Weights of a small transformer language model.
Architecture: LayerNorm after each residual sum, learned positions, biases.
MLP neurons of a small language model. Each row is named by its layer, matrix (up: input weights) and neuron, and shows model dimensions 0-255. Each number is 500 + 50 x the weight over its row's rms, rounded and kept within 0 to 999. Numbers have three digits each.
After each neuron's rows, "fires on" lists the tokens most often at its 100 highest values on Wikipedia text that the model never trained on.

L13.up1108:484488449581527557426506487489543438492467448485487509517508518542475505493507524433489528485484558503533524438489508443487477505480445495477464509377528593523545461448446518514532467474447546497554549430460476571588427504460454550427424530515550600511562459453558489500385478549395505450586589558479567461438542421551426573614418477455477435446483563512532551555462504522480443566559532442519610582418502470444514554497558494419551472520496491539492528585411512478468537619469445512513484483516411504537568455442493590593569477646513481440469523508517475480493507530429425569535530553434515530436564502401518544492494463505582485490483564569431497532538507468517479555471490427462481466490433430518391527522397472523629490584517548564484486377447526479472487508501478
fires on: "lo", "-", "ra", "ga", "l", " their"

L4.up878:406540468485466497562539537469481407456555465479429490407521481547484582531595500595482511462502478479569474485484548431514499534465481513409460483471511480552540436505554536540446465507571426508514532499549509451518482467569503498518488488504516513504472431472482516614487538466480518454533470431555530430501426515545481537388522538511408503455521514663428481471546529541456523531487408476499533448473537525486500487621519437463567473422441532546485544516503483443495601531454553442499523535572376549452495492448387543370495498602424488468507513557548552472548482551641509502557490576497573521530475533506445559450447569490514461501469559557530526523527465460515510583442516478459461576587416528564366477434478534467544516450569525472546381562464446546625452554439468
fires on: ".", "\n", "|", " |"

L6.up1085:538493610528499591416506459534490475516499454503576563495510530594537489527563531519598481463564509451487373521490454485436486518548444531541586500513586530480545531569572452539524461509516516488512431423412444464509470600476461539548470504610435540540489563590523487518494531477481430524450487483437524460504442362507375524511544470421506475518495480510474527520507493430637515544456456469475546534493544582509483426550531513537510455569552608488490507445390533445607473463403602412486428443552484516480525469414526477541498480488507538574508532499493504456409531544553501471474537533470545492590562363455529452557515402519475566481445442490446535422455472552493548467440528517534544466557455384552526551494526557390540464488481483489579465561442510485474456486468423
fires on: "and", "re", "the", "amp", "unt", " even"

L13.up930:648458525484546481386572444501467530483570547524533398537429530515414533626411456474558579535522523425477502505451507480450514553537486421398488535487481563485494551493453514472561502555529570514516438533475518534475487490489490524502477535455495457518448509556466543510528531450483564490538555476558536551485478537576505404493495581438463582504484514493494393471504450522446482444613562516467474599548464558530475533536562480446490504453447520531464496512484435466468497526452562458560538507589556595428460510537487541423551499453519474519439435579486568453474534444404479471463387564547599419493460416474584451567413532563504453474586579580409535454423537434480465534429441571453512576519478424501521570480484433499520448459566551556575476503409474542556436530524535
fires on: " pro", "on", " Ca"

L4.up970:473506426463436419456504518464570542494573429505462448546500580473516520496446541545511510525594588499550364445544482445494497499548394540486552451498513513478590484456442506523549462551456480471566472497533479484485452484532568540411458465467489455495533476474472522612542480463446513591459550495490533387505432563490477506547443580483464495523453553555456536491504499503503562454432603509433483538545527538511544540565417424464469541485443516467503490542617574500517482530470506494561504472438470482436525504461394496445568512495354512492435493494600463451507386424587404399452469492533474520424536524598440493459474554533491459584418482518463467529502563553512495521444415594462576489549612489529538591513525541545594515536471541565490593447443571531546516559409513
fires on: "st", " V", " f", " +", " W", " −"

L4.up607:420510569590520466559500525466487430435562445517479532450469550538424494494495472516448455486433396593484486496525600546576539529524478430441461479541452547595439600550598525574508475499556510459467463568478456474502444420567530438558502526496554500483538493408507546481602549475481500413507475446551496516512489479521447479524417483493479584463455488558387517480497435503492507596443481436507594356425491493512469492600495396509566494507463495510533556424528439453486508522447558486459504404545491558490524500529486430483517568528388485463463553552464578464504496620574513576497515661474507466471499540454424562487573523518588479459459504504446482474538447622486515542444532485449431514520545519483489436536520500529552541429546528394584460535476409514546528521435487
fires on: ")", " |", "\n", "."

L4.up544:453507504526514522501509485499589453491440491431499557575486559531487530475498527441531441534475538514507429505537492427639480496491528485441459445497461535525503539509528477507450518386508467434525510554536460583464425478418571541511439539499450501507568500570563518400504529506491490413444456515469511452558492501606577484463517400468350582486439550543483476408537474625479531416560575560476527568483474441517492584555438403563554612391551553525452496467611515411516499535506418504537493500594491472504563485495516466496510517469550509584527636496528529430492585538518500521438581513518474470605478516560407442428517528497413443473496557507506465465427587521464488484503466520609435429476528436492540522485428453555456519568543548481433483474487486492447510432409517
fires on: "ment", " B"

L8.up129:463543422455575498405460439473461440574482523505456504584458431462439450511538552462379499536473439431525490500448534510502499569464472530514484559507531555477565553496549399643488487499437556481601499428521579463527542476481382483408532533486436534362471506611571504541525513482447595464427460544536550421508452557529488548547507469520562439512475381531506463499526530505527510505447496481477513518561522501557522509444554552477480547545398592474526495546485480434654416473574495563550473543517625570435529534464498608549488488502442517548428496559591544483456472452469510498577516529539506462519417445444552488468471593406487491534418542530496501462401525531463421533463465556439502563496522471534554500487457461491474502483523471549448558601541464538503522511507429
fires on: "b", "c", "ar", "ve", "p", "te"

L8.up754:527558540446530525445641592509464513433568427499511503551510381502497435476484493493434591541518490508416508404458496498475522496505437524515521536566569544493505552553542424544583584469406499489499493569444541466494528446549577523469495431469473429577386526604454555501548614502510469506479595509506588564484510534557459495510473507500462487460451441474493580497464567506516501450530513457499473394527479584520529538400510481385537487434498506543477601459520548525443512534546637492505492452502610558556486555506502539504481525477405554457486440555503400478501558404527572531482490502481498482379524520456522453543424527560510524521503458544487502520460428517522431470395515531582522537564445616492506455543382499547517485530489444514570490421459415451509399507529509
fires on: " comp", " music", " mo", "ver", "ut", " pro"

L13.up1258:429541485387507524539459474473514544478467526453508495488579503473470515514508515508527614514440502371482563443465504508491417468412523495530389578480465475467549545430568568433572625480389465511440575543630515609587492478484533532418463544497564461534494417544534508496535396537542467445506472469465562444604513491543513472539559604444507506570500476430585527450535513539467487455473521552485575563553540513443510446472511419548567465467463565504442487572472487550434504521465466513439492443584467544538518520573394484519479549493520540429536490559508504460563542558501480569469467550536538499461540391568374460463589547436488507464486461522491514462485385454566453434542538485468499498519534475447520505535589496525469482479411569402514510522471531511421554489437410
fires on: "\n", "i", "ven", "vi", "r", " Pa"

L8.up616:456519548566551477574529459408481526536535544497549507449508568481499605521500494535476499542494531559534542565552513512551500568517482451564552473586437471531529428521427456443536549470511548504442464393554452420498500509547501456512591462407532453622537536477454448530495558487561511489533504514508545434408509490551459458571547490497521502471483515410527434419574481455459461530626495604509566574398512468428587419477587414527518485475458447546536549543367477487570511443513548417478434485439476478467500423447550558439473515501408500471403600525472555520450483442515500451558457528497525403432578460562544441614409562518532565445602510461467505460516499541510471441488459489491586511441509541507501501485564438466483478550477489409599498437451427507542508568513515
fires on: " Le", " La", "lo", "L"

L6.up194:431572534499502476540598505502516564538626491467490495457522503555560511513452489530611476462523500517519400461485487554461442535483536446443492431570403569563581564519536435426465518532490482557559499476594468487566460600518478457478485597499551473481501426410575485454509482415562457500460528632474460478569476471512545492476483419517497429487555448583496531534498481544493527539497518526478568557485483509462621575486476510563447479446464558531507529447540441480473434588521467532531460470422371488407426461515505506470468599590501513527461428439483458504411493444491530508430560578408401594456427616467478451474515558532453457522434498551473545515574496540529531541538535468498508478522561484467426555521402467486568448488451449493568522516481539529452574476482358
fires on: "-", "\n", " base", " three", "|", "),"

L13.up1177:481563480479505510499375488511440486523489587513437578535623557484504601520457528523474526474536577448432507432565426483542461474499495549552541470525528478487471546459484525505552473493464507516463499505492454483482440438520535523398461503537472484479577461450536464623456568404550476491486478485525475546463492403492512460432422520609554515556491527576497473501533532571487469504439555501472562564564563394345510479454495456442500466555470483427565516539481378482485496530529486486511531465486431534480437538468552377441498596543460540529480554464534543498533604455433508477520484630520518431407560471454474604510590558537492488426438466521559506456499498319547429478597525484563466520500469467582553496543535587436440452456540556416498521577488480532484495515512480
fires on: "i", "vi", "ar", "ci", "y"

L4.up1151:508536439611503557470536431475551583587514524528509509460547505529442589518562504555477471569533511534524554529424560505479534468497532464458360434453518564538473327567484483577507476469444558491494546507421515413421505490546518452435491507560485512418557481445538583506414508495530515418480449552457500549509505528470373545466603463453500439475485411499516419533468479451498451546545480473495521522419482467432537495554439515464537445483479427552503543574419453511516521542541546550520522518441520551528455432515562547541545491451484413413466434525514508380553425636427427524558450509495502505574460519370522568607515524514512587438467467496547622480496525569530550522429522468553500551506507489557458493524544436459475508462462407502507477571444521555517564471504555
fires on: " for", "==", ",", ":", "==="

L4.up1183:412518642494450454539488535372501462561410467477571548526534529558525437521469512485560516588478480479507477434474415562521505520413465471366491505473597506518558510516502521575475478480538536506465520535496544507528374556436499438516451589465401581465408559425520408466469558564519458470498457503498531487523582539517580530528556453501537518559467501534492479468579567530539450484511469501465538484625468654534499487441475487530502507525495464458478455516495501491503460367448488469504487475511508511506604438555593441451518499474361415556593437518469540482492410492499396527515558567516521493491456505541539395530447492538490496523474535454511500545549550501438441414513537510595502429495491525398527556446528541534488438454494527446459446578494522559495540434603564
fires on: "00", " I", "92", "I", " U", "12"

L8.up895:523559463483454428499515437592549453555594535473517498516513528463571509529547603493522515398472473524527514538408507429569614516465455525599367479441520462435518436463378492416485426440443492494435442505480492507451487486407515491429516586529509573449465446515450489544520590582491475428585520445411536453502432545513390447460545471472470510472496514459479478412480539493520456533462525507524488526435532417450499556541548502522567471461519510526502537545509482436469504460569467598585431557559602539536508573557486440510531558494419543492547413479593535465414470555441481536477614546455560556553482544507495548445502480445508537476521451559415536575505459561570474486431517480442462528491510454461602540508502511516542481578556455448488501540516535542528509622392564
fires on: " =", "ha", " by", " is", "sh", " Th"

L4.up376:448574425422523464441463508536571412503468510474516430449443617465561565538507545546493498463539514562523539517501495590564512447425393488409559469586533499546542403539518493520479505454410457434605473555438458505516513478517592493543522424586476488432596587552535462559426537487444474590591570606453485506549463521410476427494433488481471460509519437553430486517410495515530420513465458513512485482432427447516464418513473452478572520433449576538469461532642526520509487471571457478538501502482453499592446502474542438448526508502445480422543519550481504420475596479558419500372499574568508525487538484513457460554567479569536457499452437499477523567476506521452391553505484500529484408467510461497558512509501521560594464465460560478542545503577543531544572536496536
fires on: "W", " W", " V", " G", "V", "G"

L6.up880:511474486456399503460489585555455402542583524539560501505585527563484411571605533541526439513473495508491528455580421428480502472450498455543598554511491544488524476496487510597525504556463530514504528419403359586443472470497489493560488564518502405437553474465590519439515543448586447498476607509457566487490533470394455588611473455485466462519536557471426571546487562411509505458469495461508482485497531428497576472463440531527473547517372546453496470468470500539540487557426489516485386496523523418532508458451501562470449464398537519521499408589454495468538470477521483469538574472471499553551531492419469483555516432485576470482615422376498529431482476532495526491451482506534453551534517542584592510524456511489430514432444563460550527565578469415564482498515457
fires on: "re", "ne", "the", " he", " who"

L6.up18:476495488507532429513532504529490496504457413472476468555606565488464541509496562484516477512430632455554517354594433531461439496455446505469559467529528480585515545524529524426561483530516503490567437437600525508519468503526519469567514435505421517508455478388501454462450509522433481387507522570515507539420498475406503470537423467439426529466504581540521546536558497473537392455505474515429428476580514547511417485593541573566515533485535521533474472535544514559520421521479516370543539499519499539592579535540532572434476560417469507409627463588461494499572449484420397509417493510484478535492515456462512551528580576495472485500450485493537625535542450454544398454478447430536573465452462568443465540549525536441446548439517542476544459540503505457481507429554578
fires on: "ct", ";", ".", "I", "'", " I"

L4.up779:501608526467431495527485519487446477411535552540401363460521449512474519458519466610415470488484524418528419527444475497509583520523533612490450520520539479502507517515590524535489547506484491454471468429419462490434405534523462389518544547463520457474484493549538543535471515527559538486539409443430541488556485530463529549466569456482437538504555491545583455498481501485409522549400483487401418523524581509532493438512481437532484521501416450541524378530476543480487523491437575469547533491483419478462437552594494541484483488560495451513486559602601512506472514536567527566495446548487517543480479439428466625469465532434629574445424511470507502511483498500443536503557595569479429477440440582461470598489430487422497515437530433492569495519431543586446452580405514
fires on: " |", "\n", "ag", ";", " –", " Sp"

L4.up103:470509453471476516434481505535432485443564467430494465463486513518456538560541532554477472440478517478470436550446457472384550482413472504446472430447495486481572489563524485541492511520591485516504589456524553475497416524539403517401506513598438497531505527448556543519541575426524502342528529504485539481640511486515527557422408562396458484502447566538526477464548488552558539551508489452347579496477469508454576495484449410475533537487534574537457435463453538480588499550516514485483540474572439461442553451550474512473507520615461493533442508559498503463478561557469533492447454480509529544469449445586499461438548406536482483501440470606498459516546597420505510482466511451536463527629468489497422458576436598515505585480571463650546549560499497582515458455482500
fires on: ";", "ology", ".", " |", " ="

L8.up621:530527507475473516485441515541361531560453578470483371574485460601434463534464522563499443525542451459466441466524480512574486535481437593453555498505454402542520534496627597471515422566522581501543395527476480503494528489495558501409411483495484534475511480484494484525552499475534477492462442491464434479571563479490566406438508583545574448409487532523504482526530489570538521508452496556471491531494547574522516517528542463526540568474512546423457507476476539492401456538513525345478535378485507510540570519511521489501515566494548544549529581526524533491557491521432437585484531558462537411424481451587422475585585605571561541556486469526436483471575622410416506430466490507406560406540494456487454481478489518477484505446420465463468479479474582555536441456490537
fires on: "it", "ct", "ve", "all", "ne"

L4.up1140:449513633535446505535494555531586499596545556478541534477518463465501617520514475442505450427504480451523415532598512514488563421419482447527462497504511523643524552458513517631447567420486482474419437448505471479478531507476493392524480482491549467520516532586481527502507458495515505459499494540505576583469487548441533469580588456586504525481441495411461429476596442503508395578519523509568450463435534459500524525526478445494534447446549545530479501479497490595515555470547478523494522409473498505504551512363449576502488517526521415531490514479433531439524445498414448413474470613486487430465465416454552508518456522612588467524504589445532431475527438518449532510448624588506463498483542564435578527450533505490512464517517508480528482465445518501364458627479516
fires on: " (", " (1", " (18"

L4.up127:490544433508516512459469569440486481465545496501487509530486614525562525457598460580492546462539504485567462485375571505444443494482451525458594507428496502534590613487420564519458510460555495524562442430500599367506424489488481555531458468555487495534443435422546541544442560505495409519433456446438538458493481548547505473445404518409535562493520465542530499501530485522441512533507553464476540535406620429495538553499473495515491502541507508425520416492519489609377471528491522500491570480543499493440409460533472427419521501514461571585444543515580462488529545477502467521528472560489453552386550450443432465581484559558486482573520493561475415459502496548503497522546477542580609525506572487502563586551542508483480399550409554449519510446517414459406479492482599
fires on: " a", " +", "{", " −"

L6.up745:547551462512497418431359408480543486518537436528539494531407497505565486592508516503553438530501484534499565572516470577513475474460455565585525433496416545527478445588513553385545550548472485513445466555529419518541451516486455472479513512445544469503484559447516589507460541465527523510526510547433508334452485432505445467482482444492414439530558489478385519480565540608507554563480531469503493540456530470449533577469478492551479570525507507474560582494594501476586503488471448447506532477462458585431413437500525550524430476581431585479445598516529482525564450492419517448422553499538371426536426533471501577508489533474437500573457503494481526493507447438551460478543507585503479551528528454570543485486493473532603472499539547447560586513535573536463431571413398
fires on: " f", " F", "F", "f"

L8.up960:481562394517504543512346556408469373538511440606542587543514476391455465461473552544464523495435530511536508497460552385491475412471531494537538500476444509506528510448504492457544531513465407464571542420456595454540502516565560460534472487482542456500456520511585553577541556440528456516502457509435515468500547621429427440378530461479410469515514494500529456564530575534528485535485488390495482456475515517486520592518526578433592432441479592485512441454461390487474512518497314561515603448563574528492475520498503545514495502523509464571527467540500501493554458508489572512491500564467559541561560466487552469526533449561423507523488508496514531507538482513486453472515491483539512473529473458402525606522573478531573509529485492428534487448618449602416532499452524
fires on: "d", "en", "la", "et", "y", "vi"

L4.up866:535537564481459475547515492517464472533552503487544479482462538499521572621468486517507478442530507523466469498518433453438462538533442447479523536551522569486465551542563493441421408492580415470580453411468535529461516509484513481530469447439479470590534506494457500502454561441525477578389459500485485519488488563446450416496409594545539478525531505542498487571507427491562428485487464521390438468503475578488525474533480485474527560488516447524497414429592429437432593479534436426552481478435529572491572569627514560444522472525471447460532497608582564573487512495516410474578452467535488521604513565523451541522597597506683441442501546525541485524604529494529486453550442524599397483495478476500479500368453493424454462419523553516504439512468529463540508562519471
fires on: "\n", " a", "-", " =", " by", "age"

L4.up112:523416517567514512517510551565435489444507533452498563590485495465399526604519457548412565381437440524503495563500592563383610571568546508491555452551499498577468493532519378528495547487494477431539503456447474610499565489530526491533628451521413513556426501519498439554495452478559474465532360431470475512511506626476612439553570510393518552516456520494519484451536449496560460502557488470468524511468508468476511452513504443519479485479451506509462481502505464521580525504499456391509491577519463541405538542539513480413521405555414444480452494486525543465546501413557550448497499535594384501541475466575500545514527515448436468551541505555530457546529535462497488465480500541366448578526535502504476520585542511431524458486499521510407533481583515413522471511524406
fires on: " |", ";", ".", " =", ":"

L8.up219:550489508443503553586500520497403576406505487452543477533443499471469534491480439471494475526466450530461576459519474463419634427477570469482588555454499457488520430476492500569510573449577475498574599398538489451438462511497519465404539536500402558570469595536510390476557486532558521464448500453549529414460513517592551494496484449584506543445443462509506563525455429553501550532481489445444467536425520581629530593406501487527506548557413522464477488620528492415452532505482529536464464552473505527531379550528497468543514564464519470513510541502540401511497562498557558497468411478499494536525439423513494480455568475429565509589441429506466505478511477413502462450474554457508613536606411507441495555495408460487514540553563456467535461550524585564482414507514518
fires on: "ve", "a", "ti", "la", "o"

L4.up1315:496462465494566444468520513451418474585480441545491533559444502628526513579507469454437461526549588442426473418573512457488398594518540393465527489375550452432479397546498540500507464533388546557517486526489508502521498590479548537464582517605504526463491482367508494427489476525505471435428411499485587574538567484557462429549514473515439604521544490493436467443513500476475599540517516532480516481529471453527465425496435502471423519494432485501525478459567489585462508453528546455384525442522462500460576531463578557417450431506484441497493481512482437549489502469481469553562474436516450487477505562409489544504406513517500516416535549571502464531513507545428507533411525520558560545564501455588498542497529564509545488505501399517646405510436534513589545547560506
fires on: "unt", " South", " Team", " List", "wood"

L4.up1222:454516580519593488442604592435485491437524489497495593534557449465512494546467454555513510494529501524516499515577391418479546583626555458497558370533424460564519516570479446533420472557467550557464460482556426513534486548516473459444504554459471530475463442542551447462576442388541512501539497583451479432494569447529537493471471493477521419570526578541417468400450474544490469525596456475438587506474454433470529546546608512536505478534489519536497597450550474537425481466524528457428520601525496492420497473518456488481453469596556530470531547480507530464540513485482587574496433442576426448447505605527557501413504500534457502489493472634540405471586472547489529530436470511494455495433547453436435501476472472448525427562535527522537471492518496417511533418514383
fires on: ";", "\n", " |", "|", " =", ")"

L4.up1131:399477553556450524500499489538542472590496417556488589486596483500490534548501516501514429463495484525546426505429467534553529542504488473559541498433547463473594563438535554550509613556561546578437431504456533372482560371467580562536489596407530453478459535497536526533515541510579532447420496525464550529548412455601524470517479384481452510556468417393470489466634464471519374485486506506501585469501464505560521520496508486567539488461451516603458511553518546530462544456372435535504397468490504482591475372447478522531486408542458534447568473494488538504533536537445495583461491521479486497496525476459545499533472577605584591476501509485474377519509511487544539473523561482523473513400461370452524458494467502457529519441482482544475487521515515509469491495507561
fires on: " (", " (19", "(", " (18", " (1"

L6.up1093:441518512465499511489567496497485412541453552411540500497509463538552545553500516516519490476482434462586375480537540488509513502517508559460575481476405458489520483527500426457552545442488515473488515556529531520592515544625492427460543519474400435549550463474608559592585555574429505575454496466504540551476551523512548483434564528392557511575562551509458507555484463425530525598581419416517498464499452405392436458458544432445504541578503532476532437454562510533496510484539532605410568470511525428582452456490450411452460467503486528546517581554552510437555465482510531474576468539540485461561596524509510570460555405496513437557458478527508443476551535490388459507523502588541381480499467552492451497459389495426551534464455483433475526511435400482454568460520530
fires on: "y", " place", " time", " years", "ge", " term"

L6.up646:528532410519540419409566516567506472493546427487483477474556432467450570515561531583488575621522533548558486473611549539571598474462459474482409460544488461443562551608447497538519601504561418493500555483524459467441518456627513427483454500505467489520438552489531511521501545515553566600551434578518550492499509532382395470518518423457532579406490448491418405543453453456476429574472437470459512561405522513499484552489529499480576479468525521511461551494512405462471458472525520493491447509494582511582519544503506438556521526434470436387509444463495555524533511512480554530566435547503436481425464577466454551498488511534591521452461458501496586538439524520550469508481413413525467474571412513494523466457584590402489458562495532487548514559475488462483392532517530
fires on: "-", ",", ".", ":"

L8.up1284:497480442443524552548504548564496548430484418425580389551458403605406536487480574575504486486547539584498477582593519524587542527508465593538536525406519464484532438478540478494466436527459582449451462477461468517571491499497499595400435405548492425472440520427563561501435569537543433536500523498535498509509493554451469540501574507338432543509562466449549533409425415476505384565550415523477561467505477455510516547582559538522516448462505545587498495506492584477452468512486492531476495518468446494482461603522559613489496470414537528505538447533491434428551483508598477491532576493403447471550533480496539541487530457497485409543595451523535502471439515441535577464488512515542444474561519496536443593504536443481537493503469492534554452534491440513490488539589408
fires on: "re", "lo", "ho", "ish", "ible", "od"

L6.up233:428452429489474478489467537438556517460500555538445507473474480495519499542555558532466424545540534420496474564513513453512568501531524525495461408430551533485521509521502493446452536535536566399531381483515434527446532484555521462530517581447470571495486589553470511599548546513490581579409550433481429448527473568537517519549562473431574540388573535516512515472539564491454513539442465596532581509511455546448498489401491529520399558439435478540387452565453417553504502453604505610511516561458491563522561555485563512419477588581573531533585489482533423466449490509469551491535465636475535441485493516435498521380442386492521527532451381494455507518498615431396459504503453474579481505426514492497492532495535454411511474515477451560434517498537471452518486466472467
fires on: " him", " of", "ver", " part", "m", "p"

L8.up1158:551455432497441521554532557450579534468461589525537494491517427450393477561533484480439461547480519402536486367541455479530534472517526515486446545505493577507470433501536457461569459491563484549553500455518555503520454521534592488473484414564461529577560421464512532521478466535588422527529444603489445518508506494538515548521606533474475501506509543372463619514488599563570558537507527429531553449481467450536628494477500463493489492506522433567563495536506502494480549522494425494524494477517548522512514433514476524496452476427540505485355514511518496459554548479510481514582597489495443519515488520460501402527506678492468409495544491548306500491480474552360545515434465480537577479542428521497442468563477449525451440508505533459510546518550490432477499575454380
fires on: "est", "u", "it", "la", "on", "ot"

L6.up456:549456417413455439586477468431525490562505535558502450479450548516460527601487515503427500578524465488581565469462523372523439568542418376491470485448530627491582497492533398485500486576521515483530412500503540614508497487522344484473415434526542408479561500479438490524530537498472430515539505427546460482555533541471547507389420549461540493495458421550525496535555554450505481541467534580502458550566556568453570485574511498447485521504489417543587514423499483454461433477480625426424539360490458504486516557569418459509555485587522465510518529472547593467548545476511514522503483464514483487562515459403416482448487500563511435502573498546577479540465523495481518500530539606506569503462518488556561507537489518461478460468480485418508494508477542463378505495427537
fires on: "oc", ":", "a", " a", "-"

L4.up715:464483506502431440449454591449507380520524517437482527434397520602463563543599474477519499507529532535542411538441481495488479501484509533435555438431422434591553518445597537581428486450459496651465557424560494533547497494551466492583408551462549587525443468556484542490535469462535572531540528559470459516500462473518471480534496508517507441542483529480450372455567525479407466523507444528518611520526562514453571548562447470520502464516465486495500430485508429498480488469559426563553509428487414460500486544441394592479485537467494429444461468536519453483553531463467444477523515597489563557533399534446508390460436436503599505467514540538448463530444510562452555478483525496520583482504554605542480474479497429499550542520485646496541500419516612553496495491567488
fires on: ",", "\"", " (", ")", "),", "]"

L4.up139:476584542498529489452441536516511451456487492519466494463472472458498504495533441617577499449555551517483481532566549520586502516409493502525553452559471505473545412509390474445529525552512523445505543527581487412523533466507547505415517504568493504555465470475530584484401511517433511521480482549428474449561368445462450555534504499580502422448486545544475460522436496587544570552566519458508560520493606403506475488573465527549553411440498551440462609499517476489436425496503460450495536524431536482466487497479489409572404469637490512482444521448596514546511501484531521580471529497512473426469475504534560536552507541427588478496598491468511583538545498487416538567390465569539496549488422626442510510432423490552456507372505522463428598504455432562437440497426479
fires on: "f", " f", "ι", "Release", "vel", "^"

L8.up638:447523463488486497418490476557441519481569590505521575519477499514508545525462564507462465426536477453527639502503508417596447412516495436475534522470513607468406498411527571544453527408518442500468427499535527576433535531469523504461458421591515416522495486450498516506434497547396449436505442506441476433502387537550495433449534621516439432583512499543490522462508471508532556518540444518556559404565479491499608423529446496527600528544483466513456508481512526550529531514557455562633506469572489526542495407546486544523489507515534418582521506586529507499479426493462485480565531415409482475468483539551414444459472427407564490408492606473450502643518507476469409479563454559471539488440404531452472490543472489594489453515473525534521459488500460452557505481557487
fires on: "it", " 19", "re", "go", " =", "o"

L4.up1226:507606432432457422510540541481552495472529567459463519428469485530559546553499521596570397527509579488570482581509539540503541574523440399532465470460552477457583455580491460539533477500465491445504589443493505403500567475535472529494525463487597565589516526396460519541475442532531582465458445596451551476468560535532564513420517539490517489508448609498449416509591534508531526511486505512466518488512514511454370510567434500506556522549459512480581544527493444449496557408477447512506409575486490479394455502513472446503545513430427535535417528622507568485466523539441459474542551487506490412488570446617533451544491485510500507454545524518452447494479500567506506466398379487419505350492526526457540511483456458462564530479428433466506480471509467590591477530434579
fires on: "L", " Le", " L", " Qu", " qu"

L13.up646:469565536538475518432549570479463490554476527500489492595466549531455481487531526509565572495491493476568496448487421515444442567508593515388444502526588460454440552440531431526491513518520487432485537483523467498461497515515556514537455370524429483525565463474476565566489604491494485565448475410518553412586553561461536519484406491440491455483522488544570499466425465566477572490555488540555615445484560515505595534604554448540534480534542472543478477478580455528474442575539488553550465495557586554534469542415468410447520625561534479509470526508568424424503506506502479466462504482510519509400485579484513494426556437380507507477488527527551531500532412442538448435525529497512572409421425552430456515441483575514446465535540455478514356493560521412564485391479415
fires on: "e", ":", "d", "ed", "re", "o"

L4.up176:453563470418456452506596551452396460486528526490408393498565457518452525516616488605505600523550528507508457457431516419507555517476429567498460381518520523500589368494524513513499502445492462450496512521496537554513538541538457549460553492547590534651526423474565489511515572483540484471552490521502551521525515463473534515395496508430503474462425498578389483437506480456492494549484487433353545476498557456466526510528515467508499410373522478560563429497571481499476516526451492566511494570505374441443481469526437538490506458570445504534463519555559552555549528487519573585496522546489525560555517520450485513383480471520582481495502560589506471497580461466550457471461547482526504454516402573613436503482533488504544482523605521507569493477452433488461405549481453
fires on: " |", "\n", ",", "),", ");", ")."

L6.up96:564454521489470476424497501503526500551497583485482428491500520514516518425422511532491580514553485423557586454504440472529496429447518458579468526437474482497473469465519443480500530452546436502578467478571443506471546463500503550419506549487538505589511458359440462461599454622500429536496474475507409510448601558514515456379414599491542512517562562448512557539486553458506575469482442521481516511509490513492483465586490541488512488543546566487428484517472653523464459589500546584438510445561492380422537452547465489495470496502436493535433532567435520479428560476608538559568488543510548548538560440441499526491449391489624557481496470571399437548450593437470480447521532528521436524464575435479560577476439498475498527446412522490500598445459444548542493538524541
fires on: " st", " lo", "age", " la", " place", " time"

L6.up469:557549486583535535491501523422378526385485540478527506478503474536443508494530498515481477579468483417509493484444541479513615458496556568582479535485538466540535506465455592511449473476504508564542510444532526490536524434501486505448474502599500464423416551522542374497521486449484547503469407417485481369506527458394511455632449493516580443535524539516489508533539482515475537457468470521468483619433606535461510548439570524551519575524423511523421516414416475486596453537486522517513501519443502579529499574554445442527453548493423441519571520527491545511501496406542417550571499527445499517455529449476531570564526484340567511555471445507475445522495533467519488401481481522508505447600452460462478594488499487550482524451499416571421554496575561581515527452379425
fires on: "vi", "ve", "form"

L4.up255:510525504491446532495468446434472495357507506509544640568526534515564337542444439545486509555503495479512449489545439441505540576550421523515424486597471556515599527544490512521481544464466498514513503507463502615458563452445483614481464544510499386527465465491537507448472543507543580370461506459490508479486536550499549503422487495474454484503398494531532558528514525495509590396623462555537544542498443499489529506518585533563571498425478456527350468470467546533531446468431478470374463514564556548500563441509487559572518483435408431523563451477490515496407434472519475491497529521555545440575452512497512505595450439466457538553488511488507410528495484482413477573503515492522394532528562491515549617607398558559519454544489471511522520480491495509470487544473533
fires on: "ment", " Pa", "form", " building", " services"